Weights of a small GPT-style language model, trained from scratch on English Wikipedia.
Architecture: RMSNorm before each block, biases, untied embeddings, capped logits.
MLP neurons of a small language model. Each row is named by its layer, matrix (up: input weights) and neuron, and shows model dimensions 32-127. Each number is 500 + 50 x the weight over its row's rms, rounded and kept within 0 to 999. Numbers have three digits each.
After each neuron's rows, "fires on" lists the tokens most often at its 100 highest values on Wikipedia text that the model never trained on. A number after a token or word is its count.

L3.up740:491462441500547467501473537498436482456512596449599521522464516481486575509528423447556500536419506457500568552503512529548508490448647442501532484574558524465527590405441537530548429575502506481513508391436438527396528584481463444540449513550512521493471537559516515458526396500442503449
fires on: "ar" 20, "ut" 16, "ist" 10, "f" 7, "r" 7, "ad" 7

L3.up394:458560443517565581538533544526467523463448412493506517512422489566492522409565366501454435476499571493504590506513482470468467429533474533541531508434428567569543431465547551454451539474483486467529554531489444313600515467436532573526522532493572578486596516510542556496408526421532545506
fires on: " was" 17, " |" 15, " and" 10, " be" 9, " should" 7, " with" 7

L4.up261:505473450445492458591489529488509522432479505553587541631509510548518450449544467513539530593506474400451537529471486581567566456550492581445556541488472541571521488570521476462518470501569529473433508411421566483447524607547495455481434579482554495399576580513609551479490404421439485498
fires on: " t" 34, "t" 16, "he" 11, "qu" 6, "-t" 5

L6.up16:500481460544525553547580489481415512531459521493501516435418541576390498397489385511507462553461595473448571481509510476465457418565536415551480516528455639595571384449511505447376562459532517476508518526465469474478508501501491487542441479544439545475545490475560450495493502526515528540
fires on: " |" 39, "." 14, ".\"" 5, "t." 4, "s" 4, "r." 4

L3.up826:567408508489603568518486555498524603490470558543551548555495575418474496492473453491503506551551507491421483451512487570514543571432466473459510528472460529495510481487494461432487458441545601529464494397525399452593526579467524450496542588514442533522544521536553541493470444439455530451
fires on: " has" 20, " ch" 17, "-d" 17, " n" 9, "Ch" 7, " th" 5

L6.up839:458568402487564608566532447451386463455492613581548505454549468446538592442534575480543351563451495548553500495522452499495441486532525526559559523490508543605502479485540500503493485439429431407473449517503414520522571482522492504505538430507505514568514438465552502519513497535514574500
fires on: " |" 34, " was" 17, " been" 14, " were" 6, " of" 4

L3.up612:506367433523460575572524529435539528553543519533542502539508508511556579484530475432455445488404548509521526476562464491470538434499601499478488419481422555520545422487569436488478489491494492560504417498463471408476569513505535429553487496544494562516463475441560436488418513469561500493
fires on: " was" 38, " at" 8, " |" 8, " graduated" 7, " received" 6, "\n" 5

L3.up809:510466541494565508512554548472428519522519491469483472543437527419485451510537462601467515484542474496470538520497481592559465472521447503512465507417480479528522502481564506530455487411490588455544476401499397426522604505360509582525510528648484548541556513567484598511416405449432524533
fires on: " d" 46, "-d" 9, " n" 9, " rel" 8, " und" 4

L4.up93:488440347544504541545591521463392552482479468511485470525502546334538539521502536432476453502459475457515484520439450516494471478475544535530497502465479563490494449418447484544424501533502559523527483522507517506485532506373518499493514491644439449446482473528467439514477532523508536570
fires on: "-" 36, "'s" 8, ")" 6

L3.up24:452471510426524587545477529478504520414521509517506518471500580391419513583461458558508396579461499499405453511463526447470579516560563437528520490496496481499557607414567456493458484466478546423471505531474567517453493483520450466519438528530568453427477473463463544470417521481559468509
fires on: " with" 18, " the" 12, ":" 10, " of" 9, " between" 7, " by:" 7

L8.up242:496497448609491539464572378476471544522524581490533535535444503437587544468456497531505454551425448512468492600469569503609476588456521436536530556495495496600549614492576452454574462502509569478528370497614452549495488515548454565467625423484523410457470490515527521538553474514548507528
fires on: " m" 21, "-" 13, "C" 7, " Tennis" 6, " CD," 5, " in" 4

L4.up1:438514383607499479527450495486428453489507617496621463456389507506434596432519493514562509498433549490468478482545493515580489504497690460493420554476492511542632576416430435474466408528506553471484502476516482470436459493523497478519398525611488485405473484527539485394539485537385476501
fires on: "ad" 18, "ot" 9, "at" 8, "ut" 8, "ig" 5, "ar" 5

L3.up859:608507484519456566513518427445446450515576441579516521531544485411513509488550485490505471503539688482505525583596478474526435473523512470494503457491424557603568463465497476466538465502496468562531411486492486516446571440503543490534546507499612541559476470492493468477517502593473454499
fires on: " |" 49, " be" 11, " as" 7, " was" 6, " also" 5, " is" 4

L4.up982:495490412480478537507522515418582489552514502479511515451545488533463501460607560492516452512391510500468439561581521501616497547548523507549485413357434572587577584534428531430555496442506448444517476495518413473469480604504486596406520436482513520533559495512474490402549459512481542500
fires on: " first" 23, " one" 22, " each" 17, "th" 6

L4.up337:473475503460547597468552596516437512481491484492488577484547573479409469575492473509412415482469520441421501404496475460453538524558528450574558486416467395491517416452515497559525471414479508455434520506507489489521456492509480543507460451550545643453532573479442588417426520472528501444
fires on: " of" 51, " |" 36

L4.up346:579449430518519543539529634515498425433450456491549560495451542398481514446471523519416496544438621575439472512553514516494485460492583574548534559471464512571528574497488448458476458467402409505435460571400464413398468438476513523490465538450543487399495468516457566484461497523512527420
fires on: "'s" 35, " its" 13, "'" 8, " their" 6

L4.up737:489578504520488502606481512460500537467517503518566609516477563467478499479555557455574499551522482501526516558600474506573524467493483601482505430510561594631537485420572532508482515475587432515555482477484424514429597485554551489468537525476598509487444573555478480503532401572499483504
fires on: " p" 21, "av" 16, "im" 9, " deb" 4, "ag" 4

L4.up225:465541381428655562493472513447490455454573510553533558463507481477510533395488534479450482575574549503545468460557495490526527553532464559549481505465510567633510492409531479501501453467506525493410451493472499444492492501572529540502562471563562489505530454485503518504497479509485618483
fires on: " |" 24, "″N" 23, " /" 10, "|" 9, " of" 9, "16" 4

L3.up893:614468510469493485424469469487489497495550444503488592503489604473515556528504435465499507550487498492511447459482557501595451525569440469518526548414476582579541483490532468429539507420533494469445380443421502549564514534540481512412529514514571515496558503572534470480507440497501552516
fires on: "1" 14, "a" 14, "s" 10, "3" 9, "o" 7

L3.up524:503458505504556538576518497489445495452403483534525488443489486509462492541541429559519470578466571477388471514485636538552517505567507487472505581369441501598536552488477475537480515465488418492558488570507398438510556530467439459520466487509543468523526481610543608501464492450398523431
fires on: " dep" 17, " ex" 15, " no" 10, " comm" 9, " exp" 9, "-c" 6

L3.up610:466468506453616541511525574546451459466385465521537527438492483342521585507442375562487423532478519502483494486451531493494439533506505552523530590528434515494456587557472406509440570468571468509486473499483525433437574483470445470552556461401488478356441568563513564478464492447408584499
fires on: " dis" 18, " dec" 10, " her" 7, " inc" 6, "$" 6, "13" 4

L4.up241:515476462464518514534533509528539490512513513499471511442465510413392504411476370588463498507561497462439498492434553510494524456502481518534526438522451494513469564467461508559508505491493470421583501484468522428408494529531530534483507450524512430462578520489395493545466491462462522553
fires on: " It" 41, " which" 15, " There" 5, " there" 4, " and" 4

L3.up882:487423357428480575561410485424578537482505495544506550459518531410486464496522531514558410490533511413504555571567486498510625404511512570493533473496496571588549538372503443470522533502569502495576484491466470530475539479516512502511587488481592582470548505485601465488551504502444554524
fires on: " |" 41, " was" 13, " a" 5

L4.up250:503467379446569508448535584450443484467497496411459465558459542278475483500517496527490540479442460455568490538479494480468556415425570536507573474479429517541449503449463467548483405543542569525518445473486465446507514537425471489537548499488507462482446460534480518518493504372553543470
fires on: "-" 94

L3.up681:439398460532448521560507451539529523467513475613618513507535442492546568469462499391491480526555494463483461545568497498552518531476441515544461573479510561627493556503502348502525449462558466456574432472529471466528471509536501527517600566546608477529553466584506497540529438512456535487
fires on: " m" 38, "-" 20, " •" 17

L4.up452:462518522469581551455488487521458487529519519534547661518548468443459534524459435491487390468511596476477531441562453459505458559473541591612561536463560460496477491439474441548514518405500501428436501543442515424412515463444462542522546496532455552386445441526524593510399512520518540443
fires on: " |" 28, " to" 22, "–18" 12, " tra" 6, " of" 6

L4.up868:470537488545516503417560510399493488422465503458408463474436556421490556468525513536479520571384458510458468517519530517563465496604507466509470546405454559547600569393592472422520442450457528478416520476448422561526456519494432539465437444466549597487555567523512538398473456514444541478
fires on: "e" 23, "u" 13, "a" 11, "h" 8, "s" 7

L3.up456:480515525445574573515483606395515549442478512511551498489436457440495507547526466580551452522529488480460531532554411585470506506554489498480526476466409561525478519441496517451445551469524583537555526385503425449565584576438501460516473567558564605578568494553510571525476403453489590506
fires on: " may" 19, " d" 11, " must" 11, " n" 10, "d" 6

L4.up816:536570525463585548562563545502519496443472557465510527524531448475455483496509439591492481601517507519420486496479434555468505462537579559498481458492432539528575579532478572465450538397492546489486453404478452461401597559395520524458558567472469544517496447555467560504509391483489430623
fires on: " d" 23, " " 10, " put" 9, "d" 8, "g" 8, " sat" 7

L3.up981:447491414504513506569451494558395443448527543561606529474468522522448533446531475533525481579495487535463563571486508499479568478496551569570504611498515453567571495433486510540482411509488433462608486500457486455464496465447490465482442556547554495483502494566422515516490498440417530452
fires on: " dep" 22, " comm" 8, " contract" 7, " 194" 7, " reb" 5, "im" 5

L3.up622:526491493416545580583450588494505573437484443511526533470524479513477472479512445545410332538500523497472476518534576482464511531609480482561571642466428624508557558468547506477463558423521491475480477521509499428499488517491457482570483505586497545469527467452596492524374522455567495533
fires on: "|" 24, " in" 20, " at" 12, " a" 10, " on" 6

L3.up933:469366349444548509580527535463434517455496570490550576538497510412490515369534500421438483505439561372502539524557518537508469485470565533493552508450511517474540489462468483460447483474479489463495533549449459434481465513501557449465481504443441524353491521492567531464513467457448546400
fires on: " and" 42, "'" 14, "ary" 6, "'s" 6, "ome" 4, " \"I" 4

L3.up294:532540456533570500583547516521514515413524475494580532548444519452491589454420430504414525609519470508495523506452500605566611562508494513453646534478506466526531534539546543479489411534561592474510478473497554515447573571463541442574514598504496469450527480559494586500433418425427502515
fires on: "-L" 22, "L" 11, " F" 8, " f" 6, " t" 5, "qu" 5

L4.up963:529411481435569494533486551496483529495508487532561503515520483483559540494464469474462486531419533523537562521454534451526500553466599445559516477435555596507504513434507479432526564494497522388500417529413430408458596441518493494558622441500522511520527529495492564530468524480551493501
fires on: " |" 61, "," 7, ";" 4, "3," 4

L4.up860:515637491596524491392525492389551485513515530520533508477517446387444577498548517576560515582462617505502582442497570451525468467567563463467530492382480564472505489405521475412578480470555579529480493502471437482498595492458431594528511509525575592515520470547523534445500501505467554510
fires on: "s" 33, "z" 8, "g" 8, "a" 7, "l" 5, "\"" 5

L6.up40:523503458494509500470497513535516442452551540473439490570547487413411576456460569459476508519446469431450505567454511533466549556539543472466495532513443486505526566460468506508639384475502515545608430486482442459556450533481530464528490498586463493431473519575454533333526480494400510489
fires on: " as" 36, "\n" 11, "in" 9, "===D" 6, "om" 4

L3.up719:519484579420571515472469518406495560500574547545530582509398456465527455442560477507464518498517522508403493521524444624529500508495516473476555494520483519539528491526572468433471446429473572498508429428484492461538500577487535434511441543626469518493508543501596620511422401493423420462
fires on: " d" 60, " k" 10, " n" 9, " j" 7, " J" 5, " th" 4

L4.up428:550476479495554588602433522445527415435536477581542604515484522563440514475509471493417400480479546498402480491474456476487487513587550459607480484464421508556619486501597425506441527386451534397532454527529480483491494479485499559488513522539477540435514520510536553525443515434494465511
fires on: " |" 59, " and" 17, " that" 15

L4.up710:461550513497568512498533509424418477498434461511582481458521475477632510491439428498457479519464558532486582507536446434499467494465497399471559565488448624574569480510548444447463509509536516576510517555467443348521467451561488443577503464513531539455523477561453546440453523519487574475
fires on: " |" 51, "4" 5, "13" 4

L6.up722:573469457507596636590602464489503524385406553499534523567505524464461564480501518513545409510482584530507572498566515502604452509436568516517561554461500595618560484511572533475560486415512494393470483480543416404528522484474468514556507509389546473552508510534473511563482500547455512617
fires on: " was" 33, " |" 9, " is" 7, "," 5, " were" 5, " can" 4

L3.up76:540549560516607558515533536436517465544428516471431462519552496477435507533514453571574410600467533513413519561592539571498454561568475422493492499382459625547489554496475557389440513464472547521523468499533387486428497529538494539419488473544580607520526475592392523462508460583429510565
fires on: " both" 34, " between" 20, " one" 9, " each" 8, " two" 8, " Both" 6

L8.up88:505478473496565518555409466433585510448447601433530448545553606536532542553475506476467516582422449530492521538463542624485515533516472477466577549453559533453489540517452556513471449554551571526513442482525471462585565549547443432501448485516530567535502491545554516473477469502443434373
fires on: " not" 27, " to" 15, " all" 14, " may" 7, " also" 6, " All" 4

L6.up770:559420514431502537460422621475462523395446454488494507531513435462429453496468477569419478471452616440544494526472520545535606495616511556540575572489484530591457528485565490454368492520532558479434436473537589515436491506563511518500573481575503509458446408539528525426440467481467537425
fires on: " in" 18, " for" 15, " at" 14, " For" 7, "re" 5

L3.up672:483364377469537526612558521447475478412482520510606572528421510450481556381504480440385473498521562407487547551596506504499497439480531536510554590432495470517490464505482400498488506481532510504514509540533445458449553497571545535517581609538534474410471515503540571472557498473446494405
fires on: "'s" 36, " Her" 17, "'" 12, " An" 8, "ary" 5, "’s" 4

L6.up367:510493519569522554607522481444477466509584516442594564487520516432488502538533531565541442545416530444475487497489595484509453548532570516560586410410439493488595437507519539350457502464521497440552520550434472471510540495482490455486555524453530487479586598464460565459410527452499470498
fires on: " that" 35, "\n" 32, "\"" 6, " and" 4

L3.up745:612481505484596563491567554535453466431483516410520538500491637452449528497454481543410518579497581473421544533479453490541491554539541568514598533432465490552477523442544461475533507410525574408416557489481397524462508476530430570498492538464501538511547477528499482439397482470509544463
fires on: " of" 58, " |" 19